From a checkpoint of a small transformer trained on Wikipedia.
Training: a variant of Adam for these matrices, 502M tokens, 7659 steps.
MLP neurons of a small language model. Each row is named by its layer, matrix (down: output weights) and neuron, and shows model dimensions 272-463. Each number is 128 + 32 x the weight over its row's rms, rounded and kept within 0 to 255. Numbers have three digits each.
After each neuron's rows, "fires before" lists the tokens most often just after its 100 highest values on Wikipedia text that the model never trained on. A number after a token or word is its count.

L5.down1357:172104138148178214089125133114152105115135184098110091155135152173116144145080144144175106162063103102105133088140143112114094143096138122156099182114123100138119113144139134128187139087147148128107145126171099101095140041156080140080149090090113106159120182189144097156080083133124132149114085119162127118102154147111159159172175108175197155134156070130164119078118097131079121105109097128128125093165115130157131153112137177084172206058145081101129146112114107179179112130112118125155137118135149127143078170105131141122124130065107089154133169157155130124104203108193086158
fires before: "1" 15, "2" 13, "0" 12, "3" 10, "10" 4, "59" 4

L5.down1317:133106114141128131112125185125173120116088103025131142196144156144144097075117157107135152151145101131157113091200147140179175022100154137119171083073118140188128145169066114131126104132080128142149109240106119152046094129155128121112156154130173150136171141150082127100117093093043148045177128093156118117184106108162099173150188130069146123110155106119136158111162126125161090120161150145157174081130104109103091097149153081144124130182059085152143165176151105090100166131080171114098119090152130207087178104118133105120127166144139154107185150135151124122112142128141157150
fires before: "1" 47, "2" 36

L7.down355:102112117151131122108138130122167175160089151105138096025147127158140147146103090151139147130116140150108114217153156130134033035095144112065109133067119178142148188123148114111116135125125163149218023169125148132093133107043154174131141144163146123109166148120164143094112117167086175075122171106149096110124136098091151162174197125161066122171161198128177128075138110123143068128127162152149054192121131124115151116151155077156074118106137128147101098082151160178150113067133134154101093114106137176102093150058154105121112120149100103181139142080061089085114132123137147145
fires before: ", " 63

L7.down1935:150132116159119146159133160109085101128148094103118097090120143070142169093186218167122135117040133108146121135118114083130119114168191138136169093186110125156150175230082159054164117120108131140166149164157102174101131193159114122167115156166103099134213140118098145143105135101200111102101139155110072123117135161102132148094103127127060071137141112139181102109157129183096143178128153142153142127113096143164142106167123169155189158130103080103123130107180125107105089099156119080124135157160079154099122128116202142136115113108105168174167123141111106164100170141198107119
fires before: "0" 24, "2" 11, "1" 11, "3" 6, "4" 4

L5.down1838:180088143157140178157127140110160139145154115063089176147124137148154106076101114148133135109209101116107076121202102084158178085098128074099110106132152140159144091109139128104185102110204118162070120139168124138061130107087164146130124121079082133157143089122063138170069049159093088162151114130158191138146079138151125195164107103127136093138169111124139094092113112173147113114125117174118160126166113173133127155145126116146127121128178173136156199157103115111095157099155082180121124176128159126128084082077132137100113131153124099146079162180128063122105151159149161136
fires before: "1" 53, "2" 31

L5.down588:116138146145119164139132160100164066148138123122145110126099159133133134060125149112136081142174118106134163137150093100158130095158137094160177089066130128109195113142123103173136143101139110154108147146151135136075079103148157142161193082088103154091134103125118173129048123180120130168141100154072137117165146126220113137162159119132065155176170166140165154085152167124201191084082075148151113096133125111129073175129174112170124113120166111164092158190153147096149138115068122100127115131135133165087116117180125100139165125132134153171106101101180114154089120125133123122
fires before: "1" 32, "2" 24

L7.down1867:098173158118082112106134160115135136071120115122103136140134082146134174152117119088149116136116127127117180081154151106115178123088165137072126125195134133115126141113081095131134162131125128147194052063136145136147127147088131101127113146184120113165131087161113142149208084116129141182065152152106235146158192183136153139137166126069144134130139117137167106107085156154132060123175140167138107192154170112159115145058116103138109252181186140210133089125108139176126110092154138135137111072092124108110130100145117120150134148145140110136072150145142076151111128090130100074
fires before: "\n\n" 31, " The" 14, " He" 6

L5.down749:156111100085071072163096163111105175101143129178174154108136109150183139096131140146120111124171152149083120202083171102122155109083111133084132150121080108153180178090116190081095125131133129120153057104084104084147216079129133119145181125101096106140094096097182126112108148137159112102109154174184156150152158155105156154155096131138129121076096151139060111149155166125181123091190087150108152149106142128104161143147154160171155114135176198156103140116101143141165106123132076148126153101119156154142111171128127106139140197100101136090093092105149173170107162087114174099
fires before: ", " 53

L7.down1430:120151088144126087186112159158173161101102196145118127147104106106103085135087122133141097148125086186111141159175163139178164143044115090101095181129154122131136108217105104124140088097165137122118128168112116172100131138184113150125106090142132104146152158161147123124125171114135106155111156069111156103196147116166120126158128188066070122098139103144087122082114087160152112121185143165096119135154127139130133102138125139151064163122143077136079153149088143141164148148115131101124131123132150089134136148146102108142139134190205105139112126199175160146106045107162125062
fires before: "\n" 41, "1" 9, "0" 6, "|  |" 6, "3" 5

L7.down211:129113112169094159110188118151126163133122122122101080139136134138171145116127149148165060155138043115147111192131137157076091139143143130134097134154154086078155117093139113112142097076102086139113092117148120098124098138085144148061147143101078113146147149167169156188131101163155131120067132133050175145119085099097119151119132124144127061087139106148133123173074144141121113133102199121188106152133086081101133125151112035105136045161133156122091191196177105130112138102152061123093140081131145156093131129166129105121116115149090131114175118135104072106112134183180132203
fires before: "\n\n" 25, "\n" 23, "1" 8, "2" 4

L5.down1593:134110152118149112146174088130121119090143120108087100132180185134107135093106119069149196130158065083150103159138158169132145136110124108122068119173138104146136079089142055125088107172217118149102101157216177085096139151149138137178120178158139113155134128093145171135097120100052125111145035151127151120121108139091147143154143161125160140107190101046119152146168150133108174124099140123156142123135151127078114180110138115199184190098109196181107151153158124134119123128133155154162110138091116163123111152087134118043135096103133142199208162131132110111075115188129132112
fires before: "\n" 79

L7.down1169:153107139110110097158149116176160107089088166125151078097193142087127107097146098148125148157117122159081140131122179118172132122105113136093164115135183098093123110170080078124174168081188143093121081127157117129122177120110065166080104138094118140189152177188147134136132189140138120107185069111081142104084129140124090126125134187096123126173159117095105108115116119149128064153138143051088100142167151171133082151153119147184107118146092105129119157125151095236145096136104126085162138143124138109155083153180115107096173140107185090091137104169062185098103116107172114098
fires before: "\n" 46, "\n\n" 6, "-" 4

L7.down979:163176121146140065114117161113136099164173125117078145182096179108095085183135156089169119168093184096132104111137151143133151154095176164169087069120108093072135118129086165132125125165100153125130148130141171135146152153120154145205136079144106155126142098146148124144164120066092151088111090145115204062120146154143121147143148135179161121116120098146154092120132127109157113177106138134148167171166072109188154122124138180108112162147093146110079140134138127182143167109121143119150159193120146183133125145130109142092120164167167097144143071169136145117114106127163163162
fires before: "3" 14, "6" 10, "9" 10, "7" 9, "2" 7, "5" 6

L5.down658:110099153127125198111065116047166080137072094108141144180136120115106086097243109090135086087177156117136135069112145128177135156144169116138135080144155168141155157143119139077124141157102133142143100147110176156113130122138106106147101124186139170103187127071138133161140128055128096117152228124105138129159158136077206151116088125150175115121155134154171128137153145120074133141115190166177098074062125126126127135105188142095106137169132122098156148114148099196079143125134117132137058146046129127135166118149111127118173119105119112117098152056132098152082107097147104111
fires before: "0" 22, " | " 11, "1" 9, "3" 7, "2" 6

L7.down1819:116123104107167124169177105108137113186145187136106110157126121135156128080117174094138106115130116121132154152151146068143078117123163173097116090135144127140129184060116142089166131114078105131107100130144151087137128122154152136156050133165165050213073134133179105114120146165139112168103123107157173106119105171140108163130167095162182114074146093111122137134113148119189134200139202137118069125184119116117116175121124112147106130184113172169048167151143141108108133076172075127114117129105070169137059089082123098082091126090102120114105131128161104121112118139130159179
fires before: "\n" 68, "\n\n" 32

L5.down1800:136106088122160137142143170167117122105149113088087115119143127100174093107093142120133145141145117122145139099084103151107078140102075170143194146171109126083110161085089123060076098113157159133107133104105151086139126130073140083140138116142125109187113148150106147103127113122170079114073129105126177132095076124111110087145134109148154121095098104146149130078110156104129155150073143096145086152115177139140135188094130170130166145152104089113114169125139157093172171107118093119154182127118134126115130152173092110120143093111155120131133120157088129114097202143197124166
fires before: "1" 34, "2" 28

L5.down5:125095115186135162129104111102102122092129118096106104106152104138120141066094110104136119036098088105117124139131196092141131050080114095112127119138158107130113137068096139104132152160048150148133203155199142137091155100169149141196116178099136109124068105189153166133125106132165138135145115145119156086118104124099107199146139164104089102071142144097101122166071162178153099131180105182126122135153169124074148114142140120170206089053123156068185130099169089135071105170190210114122116097148097121165116145127158167093075123127104157085131137145038114054104107094103133136
fires before: "0" 25, "1" 11, "3" 8, "2" 8, "4" 6, "." 6

L5.down845:137137141137146121200057152099116166117093136078088147187138137150104161125100146153112117113102169162135169117123152125150109140150174128146111172068069067138145138113151134121181074122151106138111108180128080086106103127179143054162117104133132151120163108064140122143096089083138125151150109075129110129154108147148165121118104105115150190173122206125106126155091093105159124122122163107081093111145120183098114127128120129080170078120142116122124161103117140117097115115089145157108120079184183087167085101123096135124119136144137094157181083089093145158111131101124113196
fires before: " |" 21, " | " 14, " km^{" 8, " | M" 6, " |  |" 6

L7.down176:108090060148067121121107103150084117170124197105182088138145152150164108174142082172129095120124161136121102142145126138187132151146124121148105129099122113132108182136075138114123132152109154133138107108086061170144127059154150133134110124129119153202123152164216089138173110086142088081080071115127111069117158186165103127223118099093086185130138130123111134158173143199136092171146091126112096123110142117130088108120125044151100119151167090092153061105142135087132162111187137131170153128093127122148092115196170140119160129092145054150124083113152138088110150108098126079
fires before: "\n" 28, "\n\n" 17, "| " 4, "-" 4, "| Party" 4, "|" 4

L7.down452:039118092086190135149119138156173088107141153105169145146137044119191159148083132091140100152145099104144169118126125160111118113119126184134184194135171096099195114157072131168129102162251111079135066109129084125148128134162156105129125114176149100129096128088102112066174152108147126123131150098133079116171091165136127103096047142162158106114115071118106130187173094135120065132137082093083108092142113107101162171171139087146118144148150123126142081096160140152089148131147136177120138135145106120060173103117053138104101082093153086144101131178155110113128073167088146083
fires before: "\n" 52, "\n\n" 36

L5.down281:099114149129164169077119123169123150066089098160199129148136187112129104146137146050202176131171079146128108123122170059074090163165154133098126170167082114111127126099090150132094137136157153159127095109092112121103131142111118139141164144138133082107096178105167121090147095196151114174123106143170118174158108109137107106106136086118181106112136137098040145158094127132112148114148108146133125150055107082121143081064088133122082104098125116147143068126137178100147165149128058142071099137122073184073144169080124133137123105120112175096139160147144147113127114119108185101
fires before: "\n" 34, "\n\n" 18

L7.down1894:159135142128115116177138160127114128085111177161147159163132193122159179147120121157140088188160072128114103149115131185068161052154158198127121150118083073133122140106136125178096135232217078143183117121114163081085119124168118088144090132080126128123084130105143146128129119118124171158158088079099116149146112176080072125135092095130138120125098134139118162122083154128113098127098123122142102119106076134162144135080074144140162117140126148149105149127133094096202103211154118096152087092146128141145112141117145132097140108134080158103178121153135126109091146185109130177
fires before: "\n" 44, "\n\n" 39

L7.down1903:097112113116085107169115122154165131098157119090132113153077084144094171111144034222128109127143163145120156134128132112141117095146149082130175110088082120124114131153103137167133153146177124109096142178106145107070171094197106182209140130086133130174133144132154120180112136134145112170124135103196119107172181111154114118115098125144101079160166165086128154088129114217151042195106098172181164136097114075171143145096164079107099126107098110098033067126117117149116174141131134156136139073108060111139173095111108204115118102101109108097150132131137123135099104172158172094
fires before: "1" 28, "2" 27

L7.down18:128082112168123118089126117113195098186118110140079071146096105130146095126154157143110135149174093130185114150111086110111139139085188191185136128143139172096142171126112145127132118086046180184108116098195098146091108155159102105098139132117164129125156091170120165150209134056105135129117083112219094114163112069141118166117169134171085144116135100125106075110113106166160083172121155175158158138102115164091084104094134189152065126109140139155114181143158124119149192100094091146103134099137121082139093122139093134126071112130126158142181105128106053184152138141162140131
fires before: "1" 50, "2" 49

L7.down1363:096119123117153066099053088141098151093163126054098166111116112020131162135091099135142130088187137093127115145115132142080119145133111168173017108162143149100145123128203170105083082127220136120139121106114161134128084096145153128138195129133131125138125097065119118054121131092100150170098143146091096101127141122118129145161131146144123188148161123129121146151130152078126103126149131112169106173109160142161167118094102154154134165150143100122181099114172142159112131178084174121129090164099113169150092119104101138072058178093152134118120197168115117165126120116091161149
fires before: "\n" 49, "\n\n" 23

L7.down562:112084142122134107094119203176152084110153156149152127176095148181134121106101082120099137109149093084065108149118133100139150156119099189121151156147172134102150080084111168118100094116033166101132094160106153100131112155133137137135088176197185135148124099101140151199127134127131129210107179154133177171186155133146167148104137164153125073153079077108067143083081122109113129139108106143123170079173135072080141092154179107157092095171180115135116108162139142144126106096138065070108116108114095223140123124111143170133118124165129146110141171116126081103101082153060059162
fires before: "\n" 44, "\n\n" 21, "2" 6, "1" 5, " by" 5

L5.down1526:153077212120147138133147130131168162066096174071145141146137157175138102158110137119175104135156160126096116153146184139127107156111103086170143132194190127119148148081180125143083147115139141186163085102145150104125147128136113103100177098159132140098141075085174090095092096099179114132075124174153122125105115140101084133122136122168132128103107133107125126127138178107120136080129103175150152162042120119148122115089111143123120212162151135138110144108179165154176150107147125112150162153129076122123121121098117163141104128105079120126201148090124132118130143147140090179
fires before: "\n" 46, "\n\n" 8

L5.down16:149110090147150091149177118148120154109109155104130085116153132123142117141134166117123107178137081091136150111136152093126171079156152166095116128128142132146159164048168123127118084124022128108154125109124204128131149119157087127138137175169119133193121170153156142131122142097101150086178128126091134108189153105113143143144118129106101143127120093079154156180131111197125125127122095172119128083101142127135099112152160103163106172162144107175094150160148137129152127055094122167182112169080131219094115137101113155104151119164160156183140203110102107166103111180109127086
fires before: "\n" 64, "\n\n" 29